Weights of a small GPT-style language model, trained from scratch on English Wikipedia: vocabulary 1959.
MLP neurons of a small language model. Each row is named by its layer, matrix (gate and up: input weights) and neuron, and shows model dimensions 32-127. Each number is 128 + 32 x the weight over its row's rms, rounded and kept within 0 to 255. Numbers have three digits each. A neuron's up and down rows have the sign that makes its largest values positive.
After each neuron's rows, "fires in" lists the words (lower case) most often at its 100 highest values on Wikipedia text that the model never trained on.

L11.gate188:146127122115130141148163109135070125154170133094088095152090126180149135086155135055177158160091123095060118124107104138152095158111109146135167155117056069078129123137139167162091066101159116111106125184109181123136136149133200118201103140076086073200078173133110160146157153170184149166
L11.up188:162100156083145162159184139149083142174116099116142102133087123115154114069175162156181176113100141136096167089102130134139094138113133119109131101102093078108190176136130081120115112101115093143144097169116160075128189164163095124150135057110144107167124195149104137166190121127121095141
fires in: "two", "four", "three", "several", "five"

L5.gate103:149105103132142087150148113084132138205137117153120139052188193187123147134130138189113160088129108096076130098127091109137175138107113113152146102106132171116154140151083147149157140139077103167119154119154118163093026110102120149154165098071114148159127110140156146164160198133210118109
L5.up103:116137124152043173138172143124087163095110101138082115070196120142136113122114162099170086122133057107099136100153184123151129160144150142124137094083092101116135173134130163153123156172209136131169129087137137176132108155101144155126117140142066117105130151104174041147153134110161137084
fires in: "of", "both", "hold", "peak"

L9.gate65:159153157109151093124109137211158140143114106102119098183159126102144118174105154138171089170111152166098132126142109152088156136130113083148083154069154113186103095134167140145159167137155142151151186140089188060097144129135175169117080093147129093142185169200118113101119107093151170117
L9.up65:148160177114226095110171119148113108118098136109098076121190136155096173140146149154135164162142113124130133151113138140191162098080089169103131175183144183148100098095122128091178123137126103125161133131095155144092107148088145070132122096085129084105130091147122148164126073137110087163
fires in: "this", "there", "you", "non"

L5.gate119:109082122117129161148144104148133109208183139189153159142101109115102192103094161147129152155150142150161090180125155162110119091149091148097106108108116096147113116144141120102129106107167056110164200122113130130106155150154148156136134101139079101082144171093122153099111093142121114132
L5.up119:170153151136124167200138142107086125159116150180171173148153122138133164116110154153137126134098152128069105190104183133138086156094116134084105096206109076178138088118099125086132117152144065063137199112154178139179121109168187180195125083171106130120149168109142102130102072107124157126
fires in: "state", "national", "vice", "federal", "science"

L7.gate262:142076054140073111135094103114093118086076120114082103176106154126106126163141118150163165130126116120165126111132134075189168108109068121090138147156115074167141098146084173144155143160152121155114109139133160080127103153086142117088164164130142172173123142124124131151134042145168146144
L7.up262:137043119091103136149126071160131162131125108159068116122132091086150166112079046132100124132155130143076086114168116140120132131160159111129086128137098142142193170116143145144176164112120103122191162141147225158149123109160126082126146119101127114148149178159176119119155101140168141154
fires in: "is", "head", "heart", "headquarters", "friendly"

L2.gate144:125114064088075146132122079199097099159162119169130150097117153114131111112115078111112169155131118106156141109156117117179100128113111088156160082153116103164120059150145096054117136134125113150137122124096159121097115118134114157159190152083083121107108118076078121075152097094172126084
L2.up144:135096082107170126089192176130137144138160144106150088119087126105190103090117201106140077117156144093154072082123119061134146108096122111159138132178129080172187135103115141068094131095134134114159150145156139088128155124150165122156094135179149097156096094088159077194115134126109097109
fires in: "found", "business", "located", "village", "present", "presented"

L2.gate203:138062074169143144086102186155144118095102134131121175077134148172120158185082152071196144104177191062080113125133179097168135124145110094144119118140183182162120133107057096065104085155130147168151111163064165127108124127195140137147145132145131115128103162118129128134106145147124122136
L2.up203:114113123125156157127112134110096115074103131127129146154185145142117116149147137099167083090129097112179121217050150109159127084192197135179087059138140154118161110112104115145118160129152175116170106083079152110110117094117081102138129117166122183072105136120207129106157132099092114152
fires in: "located", "present", "such", "open", "island", "found"

L2.gate117:117103103074086102173169164140134136114098107095181091077157052166098152141051148191151102136118136140161109130122161127185107101125149145187142133105119160141105103112126182114167112192087107105080097121129133105092099100092152129056125160132148173108204103143131097108176149158121147190
L2.up117:129136098123113184147151138133106193162112140125098138114159108092209132133112130122073114132152125168083066089186144153198173144114100159100115127125094131111164114142112131107145123190073173137106117183151176133071091105158111053070073151107109079076135127127103100131138064110117132189
fires in: "video", "described", "added", "designed", "design", "followed"

L9.gate216:144119149112092101152182108107167114112063151111135163099092091116133124133205113096158183182175155119148132099148040143111117142084194147158120089156126100092141120091105125127146175145178148111120145093135157185138146135074179166118078143089176165162118190198143134153131159087153152095
L9.up216:129127131163106166130157109123101110073110096184121136147135138083182107138168060118121082142136124130096144133157051129132137146132149131099165144167123085177151168198133169122100123132106157151144082113111105177091110121112164113125092149101091161179129141163152142138125119111124127137
fires in: "apps", "0", "quarterfinals", "100", "goals", "votes"

L7.gate315:190110097136134147141177148127169103154191109107132143169121118156155216144158121158169148182138150090108094047142167116199142088141153080025110120138119175097091118135123110153096167142126121140138111129214142109076202165190093124184131137129135150132106129077127074099056119131172137128
L7.up315:144142176104185114077195159102113115072154133102152155096153206161152140098136162128131159103187145167183154155125117166178167094123171124160151171118093109089096167103135106146065089054094091106111138141167198141177146069129076136105165136125152096144137120166129141105195113152172169124
fires in: "of", "the", "for", "to", "your"